config = dict(
    n_layer=8,
    d_model=160,
    n_head=5,
    n_kv_head=1,
    head_dim=32,
    d_mlp=832,
    vocab_size=8192,
    activation='geglu',
    norm='rmsnorm',
    norm_place='pre',
    norm_eps=1e-06,
    positions='rope',
    rope_base=10000.0,
    rope_fraction=1.0,
    qk_norm=False,
    attn_scale=0.177,
    bias='none',
    tie_embeddings=True,
    parallel_block=False,
    extras=['capped logits'],
    init='trunc',
    init_std_qkv=0.0539,
    init_std_o=0.0,
    init_std_up=0.0539,
    init_std_down=0.0,
    optimizer='cautious_adamw',
    lr=0.00134,
    lr_mult_qkv=0.7,
    lr_mult_up=0.777,
    beta1=0.9,
    beta2=0.99,
    lr_head=0.00774,
    grad_clip=1.0,
    warmup_steps=314,
    schedule='wsd',
    decay_fraction=0.624,
    decay_shape='linear',
    final_lr_fraction=0.0,
    batch_tokens=[8192, 16384, 24576],
    seq_len=1024,
    doc_mask=True,
    train_tokens=94110000,
    steps=6174,
    dataset='wikipedia_en',
)
MLP neurons of a small language model. Each row is named by its layer, matrix (down: output weights) and neuron, and shows model dimensions 0-159. Each number is 128 + 24 x the weight over its row's rms, rounded and kept within 0 to 255. Numbers have three digits each. A neuron's up and down rows have the sign that makes its largest values positive.
A block is one neuron, or neurons of one layer that tend to fire together. After each block is what it responds to, as a language model described it from the Wikipedia text at the highest values.

L5.down655:137125105140138137099126138164102109153119124117181132167144128182139152129110148155099130091084152076143120120105117131178155128083100166133131132138128126105108124137123143152125127163136085123120133118107144140089133108195142103123118118171143143120129138158128128147156124137144083125126149136111124071124146190140132091141179128140120125109099149124122157126120103130140147134155116132129102159111095154161107119109142109137096108151162088090122203159163105119142114147152166
Description: Initial capital of names. Single capital-letter tokens that begin a proper name, acronym or model code, after a space, pipe or "the", e.g. MIT, MTV, M3, Glory.

L5.down369:083107141118144108125124108115160122128127127146133124127132160086084115138089094103145142127116147118147097152099143120116136123070131157110145097123121123173116129151139119100157099101091095127136100093174130082089112115143109125124140089067156100123125146101145124100138093125151113126133143169118136119145184126145125121129112130130121097149128064119142137108140129140105114162166107121117119158130116096135139094123136087136113162168062102123092106139112140138152108097100194
Description: Pre-verb adverbs and auxiliaries. Adverbs, adverb suffixes and auxiliaries just before a main verb in biographical or historical prose, e.g. quickly, previously, -ly, also, be, eventually.

L4.down50:117094108068123157125148130113122116128144144078152119124120133122110083141102157171142134103124093109103106134092151134132099104155145129135111088132141126121126137119069176114162059161113122164108074110118131112099098119131137151119125160179106147134158101162166172105118131100124113140135107131146106072105161137120101108143175140111147134148125140144136154185127154141109118093161149140123151114120145154098139120143116141145131129131107141120151106134136180147111118134077115
L4.down96:121157149118167119131141119138113148154111165077151119168144113078140124141091158152153136109210126157075111091063117149117079144116135138119094134120126134124153093159109107117132103090114148127142122117121151066133120155110117113134139105135113112146122123163146144110098151121166131127093148100116127070109197147122113119162118126130126115140126139152132145142154117130128123189133133110111129151112162144129135113118110137109120157147164114121196123129132096126123129105149142
L4.down179:167114139210107155105132084101133120106097115146124157124119118107130148125120111138134110110111107120145125132135109151103116109134122146139114078099106114142162082111137112119143117101107148117144131084146150127114106124164118110093170120155157139122145169123186139121123143151113093155150128141136110126148127146138103076157176194149143145151117141122130101197122082135114129137152132089103110101181137163146146165096077111107155126142151117110125117124124141124143172144125133
L4.down190:161111149156120156130129143119078148155107104115086132115127133106119101120124132089158125151139117151110163104111149112118109068123139117163152168125120151113067134117143147151126096104136138106135179156116129110133084097114089111111111146136143148132117132091115082106137135125117136131114141121146142149140126108123116155105114156090137089141121114207082175139105087158136132129171152126113160110156141121127112147118159092136100135112153127136144178104107144118145124100183180
L4.down283:119124122143120101207130126135127117085146099096140082113170164123117159109141165142162150123056171131103139132114123124130113169148117129134143099108137138135079110127121118142148172103130134115107146117133132121128132120132127125152154128139141172182157154135136144116133147088093115153136082138134183135140116144143114124110152143147115084097150174127161116134138110131074151121155120160139118114084143118138138164145143140114166100100107085162107138133106180152150126159140114
L4.down294:163099117088156124154119098042120138124135128131111138116131100122151116140162130139151152153166184126138146143145168098137084126134150125145138140163130129122117122173096144115084129124130136115154131140088092106125122115130155145120150155085144121135145127097111175118141141147115135130144129163133111152095107113131170148109142160150134073088152062141128125145107107147147160106168159117146099127124157160079103135141155141154117129116114137136129093091131177125110132106115174
L4.down308:137101130102123108114140134109123150139105106119153117131135117136140091123125137135079102126132148160152135153131104095133134119131164154143144150158179150161133112185118105126104138112126130117169154170142118104139103099145110153134176091063136102170121131123100137106111126124089121162148153088084075129079133140126100158131121112111160113177114146119177146095166155159138131142113121111143137147105106135116160139101152078133132133114107141095095080139125173146124144117100094
L4.down359:117136098084100123130174134134147140093127106139161107114081156111127098118093139150145118132115153111119150146136135084137084139147122136134146129101128079117108133131086063091128088145150109107101135132166119169149086127136083111066131148153141102121122131120116142109142079160136088111116165141113133109134145146169097138147194152121139153132144130166133154119154111119124145141136133135101130099138159136129123088128159116148099157143094112141132085163114137104136156150089086
L4.down554:145151080137144141108112100094133147111117144146135149195119140103143112078118129128147129173166134180147140097161101149147129108140137102106179113102150126132107131168142158138146095106134118114109136096114109143158096081150144115167109180087136156147139100120149126116145139163155090132135119138168099131128145113144155150114147109121150075149153118152129199136172135119118109125117113132119141129113107139107156170110158124123117142119110147114117125127081084118102125129103178
L4.down650:082090138155124088138152103129141119127119127123170131100108170122118130171140097134152132141142128119123140118144131154102105184101106111157138125100157133154113134148143133160136129120195136117122099125135155129131113128154117121150122089124134080112129134114141100098124133078137124126116090141118090152108144148162092102144163144106133116096132096112201144149113112137194137156087119101142117131152131111051096148109123128128096135159128095135127112176086117138145170138106122
L4.down663:119159100122152127163145139132112128126073151113115127124125094129131154126146081128157117110155156168137126152094090152143114122123142099109124181130159137121134076085144115160127090122117130109097148120115146143189135100154145147088113106144143135129154118142185101101103143140119147108081113138136104143130109109127109121140156135176113154100123177123114078146109130178132146166112136117082118143131062125100139108137152081112125108133073126135071124115115132143113122119124140
L4.down674:172117111079115128114083147083155132136138112141107125128140140118125105116145142148163100124132154132104135120102119162081066148158159141115118103116125107132096088125130166115142099148128118141125173129144147129190092097132106131098126119140122108158117133132147137106153094125108084120127092131131143116109132127160107156104174178143118098140101101126143171129118127092151135144142103155071075143158131125162084110135104102104104139172112108125134098129099127155146179122097138
L4.down683:156119160118081134202097136138133102104153119141167139119113118184131126102138129118125119123142111075128152120115131141136104142126101136151144133123121135101076130112090103126147138066121135159141090112162113133134103085104179152095130125086135121117123116179099127140138134147149126142145132133104145135080128103104119112095123158118126146126147141126156149130097117154098161178113125119117074150147139115097099138105105144068140128094155137134176100124137085109141152139087105
L4.down736:124178142142139140158141137144098123147088143123119119121140132101105080134138135132142057173135094165129195148137120130161130132104115117084170113149112145135124147164104126140160117138132161124126142133165122128199137089137086145154063145158138165152101100152166134095101118159122160129121127098150128122140146129129115122156144140153079125096119183138105138139145146101142114183155165133132125135160103118112149113107115122128132140146135089130092114112112125088137126139125124
L4.down752:180139102114121114142124139115127089110141123138110141079096119114082117124115118097122116129060113111192139124148140121111094115152126133119127049125124128140113140125140131122169105072143114122134120088136135094113106141165119170127123094128161114131149087134152126112183099074100097085144102119134109121113139101117096137141118148128096113131120114084120137113108150112128100144107160139116105186153087148111100131138104123140131119123115124167188107124107131100154142127113100
L4.down766:125087086098137126134132101140125106141117165138147144131072150154158133115075139119132105107179105124132145108092145091122114110097114129133089132125148149124101145111110154117113106152126145143170121095114105138126111126151134108105079119138129112075161084139119166157143164138171143105130087137130120111091185126132133131138158116151120124115113136117132140159153121157124154128128134115090129101116162143127092153119104136173158095154110121067089136152087165136105171111132178
Description: Mid-clause adverbs before verbs. Adverbs and auxiliaries right after a subject or "was/had" and before the main verb, in biographical or historical narrative: also, initially, subsequently, eventually, already.

L4.down145:178128105135121141154093098145134088144154143079145130148128146143094159075081135125121109080114128123175073124113137137129178109123089160163101121179135071122136137117103107125154143179127109147160133120125129114098134140146096105123094167137087117097146136118121169127171124114143148136114107118138152115141108120128118187148170147132122096149125130102109162145144121143110118157102132145125152155094111105144122157120115145100123125089132125158140142138110101112161106121092174
L4.down148:114127095141125107148086116130136120150113141122148102119141129156128163117126130125153152086103119074180144145109111137188122126123121153146115110108126143118114148140167137139159134147079122132138140129128135149071094093188117140143139158156148134118140130161129157120112136133144087153126140133125090071124149188161115115177141159125135149099094110148134151148119124138111154132109095114141163129074144138133141165132115107156088158077148091105119171133132158080158116125140155
L4.down150:123130156165127145139095134154120134142132118117146082089149128149140143101122096127132147131094156164140132130092094165164104151096072126112130114134133149121101138107138141165157122067129110112119118131150106121093110068124149105193107176119132136101094163106125152133121110104129146107159099149105123117126140111135132112100131118122087095172089148149094184151120119132119127117117123132140077102107077128086142122119129150125119126148106146204098133115132135117156133106100142
L4.down223:150102120112171178105123095104128146120157120124116094134112164148118103134139115107131105115158085099143101150103110103141149102115136162084102134150135134154159160118124117134132107162129103161162139096120163125139134133162128125103140149182125144117172138097187149096155079157120095158085139117118158069105138151137106120142143139139132108107137140135098064128151130111105139141171125140145115113105078119155156079153119118117078135134102125122141110128105154108099113127157152
L4.down334:139053114114131111135157134146129139156139158135144125149126156182121126117123155134143115110126155038144121142083098145137124136103130127123139085134137101118144110117136117120142137209133123126155153141130159157070132132191132110116110116130149096129120144096143146111141099111115091148155152120125130076155124182097160118125148132114137142132115110111112137167126126139104124122134117140123107134120166148149138175158109143109113088126122117103114205094138135105147106137151142
L4.down347:135092107172152099147165127114148083094124142162149125145117149159105097120085145128164108123105135136148144101100120147120090144108130140158155142139141135118100135142165120144145148142140170148145151158153131108092086129105096085139120107115125097135145133135114170151108123137138130131123136124083126123154127113085122114101116128152134158163131135142107166121128154132079133122095105127137104128115117098136076117127106155216125133150079135066118184148127122164134121127154175
L4.down366:122108151143139150089133133166076171149126131128173126123093092119104106118117099158122157069122112103139097127140123074146145123126105141172106107075149106123147110122149112133063122150154116154132123107154146147137110129117106144149133124168119123125161172185138131149173171119120097141174127113165142137134127130126162157129136145135133131163170097139117118145111136130112146120099134095170116132111159100149155119131106129168095148149111132116115121146143130178135083159138080
L4.down367:124089144137089115126164110128128129129115139119100157121130130143125146109139153075142109125086127153135138138132110194206136106114078161132131103135136111093099144093134164129158117187122152113128145144122181123090114115170140096143172112139125120154144110143117139127137127157143129121122143132164129146136101150172095124122115132098148125139101124147118142156121128135107165111141115142079056111165152118129155144102128107100134115110143107103126183143161164082117110155130158
L4.down396:159120137162142151134146102164092097122159162155089130128111118133153138115090088102131121102137118151157130084106143126179134147140107111134097117076148133052150099080145165146122152115148129130160139130101163117174098114122139116105107127107145154094120112145134131142163088107137136152122121154119125192129093114138151096149116126149143155137116119093091141126115153129097122107117123140111119122104083160159122076115085111179138130141129119147130141098102094102093133108138126
L4.down413:156155116160120089102127136179126130171145138122131141115128124189111109131104130160165125110085130130151148168086111119149100141094133146170175127140136130161121118123110090093118161161155143142106114146117148180109125108144088144092104134135119126094124166107131113105119122126123077099112124142148116062130156180115140104139159145125086143108125126130120148129131167170130101144141120135132136153135112169145131148120148140180086145127139117131091172164131156098155158127158118
L4.down539:109154096125154138128132089120146137146167081116093141140117167137146153130104087127147100127126102132093158163151130141127152086108126120115129155141136112146115172143138174122136130141112155133136116105092139122116115136147110107110114170168098107157145098094110122159121098170129117098154106094083108085114162137180134155134161131108145141111112155116166129116112116123163094129090122189085114145122138112173130171105080130110171165094114108091163115142118130139115146134114139
L4.down543:136158130145113134135094128122148118133142154142179135130092112123103152136140148118086078125162164109160100135142102123162108116111124135114153103119113160168120141148115133112099174154103156161100137108097151186148130121178154143152148158117114105109131085139110121128102115152125130118139140137188109047114158121145139135126127086106123119117116125141125126137139170111109133158108098144120088158117154115121139172184154171111132168096142084128122102134163092117108106146134135
L4.down652:110106143118143104070122122146133132128133143156145152142141146114108137161075123132142105129164140151109076110122111128151158123081146160101157123105095126155147157140098135129115140168134092149120152157089099141125128146172152123140155108146146131114103134139195089097148109131119122159098131154099137101136127134134115140101129125129102138092152182146130128139119165136098181147186132116119102170123161154151147157138084121121097110099140081139110121164116130130170111100165155
L4.down740:161105133165117119111132157122157096127131152141148082130114166106140171143143185141127125153125139173118136106149153134120156105115125127115099143133116156146151149147157125072093145125106136167132091164155110122173141133153114198137149118125140131132156140136168117113156137157122130133145096129105118132099056107147101124115136147160128151128088125190150161157080127128098136192145097129113125109165129121111153124072092119150145112142140123152117128113154155139129143124127146
L4.down807:131130119161108109129113167143193139116108130126125126126146093134145123127137127099160111118136165141086118147117131159081106162127122179099127185108143151124142122092136088163117086141095110109148154103163131100115141155122105106113108134146118064162153128126134099148110159129102121145172127109175112134067121105143120117138118148126152116110159135144153120132114110104141101129103116148132084108143127123113146115108111123135141176114143137099198121075147142165113085111102156
L4.down829:088126154144137121139139106149121072126127103126191123153163105136111127101132089145116103131164166117138100118145086104152141102136096147151149126090110116116118102134169091147124133136137135115116106101113146153140127123136110087103136104109160167128121158135115104170107126119130130159098086152122098097117151097137105102114125117155122123101134129129145171097109142142144148126147122119178143140109164139088164107146146097145134196091124121099182137167122118152160129134191092
Description: Capital-letter name starts. Lone capital-letter word pieces opening names or entries, often in table cells after |, such as L (loss) in scores, S in Sonic, and the period after initials like Ira H.

L3.down221:120135112085138139130168156116088131181099113123148107146069093132133142142126135158120126165122117132129097135086109149122148124154189178131111118120162138110099129140104112136145073112109152156090100160143124149133137079131140142142149173110131128134156155128121139105068124119103111131129113154129156080121082165131119116123100114136121165137140130108143106145115121148080101137164128148086105110114129109131146150122108168129118159117157150124108095180153127165130108121098078
L3.down493:113106145110108139130093130121116092137161107115139103167119104148151088109159124142131149111123178127124097145071119180143113134122161141116119110144131150110188138133160122103122112128162100103114132147143109098076150127165163115120159074164158124104122124143133100107119128132091129112148120175167138144126125115123111122110131102143106161158164141149149123137129109096100126142156118123085103154127163131129080123082100090131163145117117092118085125156118159186134132144096091
L3.down678:127147120118083141165155138142151108126161146146122130078103139095128142130117153131152139131164087155134113109124145121122124114115146127097133143134116106093096135109138133138099122158131126133132171167148140107207121137109170108126089134062135121110158159102175156091134144147174128119138156154099094142110148161129118156082109130144119160154092127133128148130100076152106118134161135109105143123157140137128140071155128099137153116180123172135144164114168146144093137142109125
L3.down807:073140132109144160141138128084152111154113140143110113140130185121126137135112130123125131135116148111128127137116119133112122151106066158118126084152047123126076161137129142075071103119110101119095167147118119118101114106158145136154131049102145121126123134132112156116108120115128124138133144132126103097151149109124120143124088160122129105147089074158119128138139084103104148141133135106114127117157129137106118126108124147110130121166100129128118127116089144204187140150140113
Description: Adverb-forming -ly suffix. The -ly or -ally suffix completing an adverb split from its adjective stem, e.g. partial|ly, continuous|ly, biological|ly; also adverbs such as well (in as well), very, subsequently.

L3.down37:125105107177117105142146135125129134141119140114127111141148109206146133156144125111115086099132121084140115136098126141125142124109107157131113150162127128126107128116135145141148131178135119156144136100079195125070122111155174098135128110142115118117124130170121119153139157165122103129092140097166148083143095186112142153087172117133134117131145183127109146123140092152140099109127127141121113174127116144140120127139125121139082154109103110100106182164177144148157136135119146
L3.down156:102153129145160125149131136103121107130073145150171140166115123144140139088118102140132144144106082112124151110119138151139167116092119114093130159110108153182105130107139105141156144159131107107096124080118120114121122035121161137089129157135150108099162113127136127115115114091143119085100145110140139103120123124143088117124131106164127144115107178141141110178098125150145104110162123179114138125072102112142113115148123153114071158109093120120162153132134117122117116125105159
L3.down165:125078116144108110114142084164128138092139131130154134156126147160143107110147106144165163113100133063135152142105118129140130113096101144128126128123116135103128156118122139133111097233124121140120161125096164133083133086152164131074132142147120151129140124140110139152160096141142073132126161153135137120140110178132141112139131151140114129125145139110157128118107133121111121075146097143109146131083142145170118132120125127159139131142170109103128187119114161082157154150150110
L3.down416:153077108120127128122119140127084083143145160119123112132134136163109115122164168107134096130137145155120082116094120136152155115114088090115099130105107125139124074121125181167146141158081149096106149132127175115127147135135128130117070135123146134187155154119122136112150104145093108097133103175176155116129103175125112114119096144111105144130130115136121124143119120089119109145113141081108087141125158149117090130156150135098126113132127122161110203118091165119112126138126113
Description: Proper-name initial fragments. First word-piece, often a capital letter, of unfamiliar proper names in tables, lists and text, e.g. G in Gurbanli, B in Blenheim.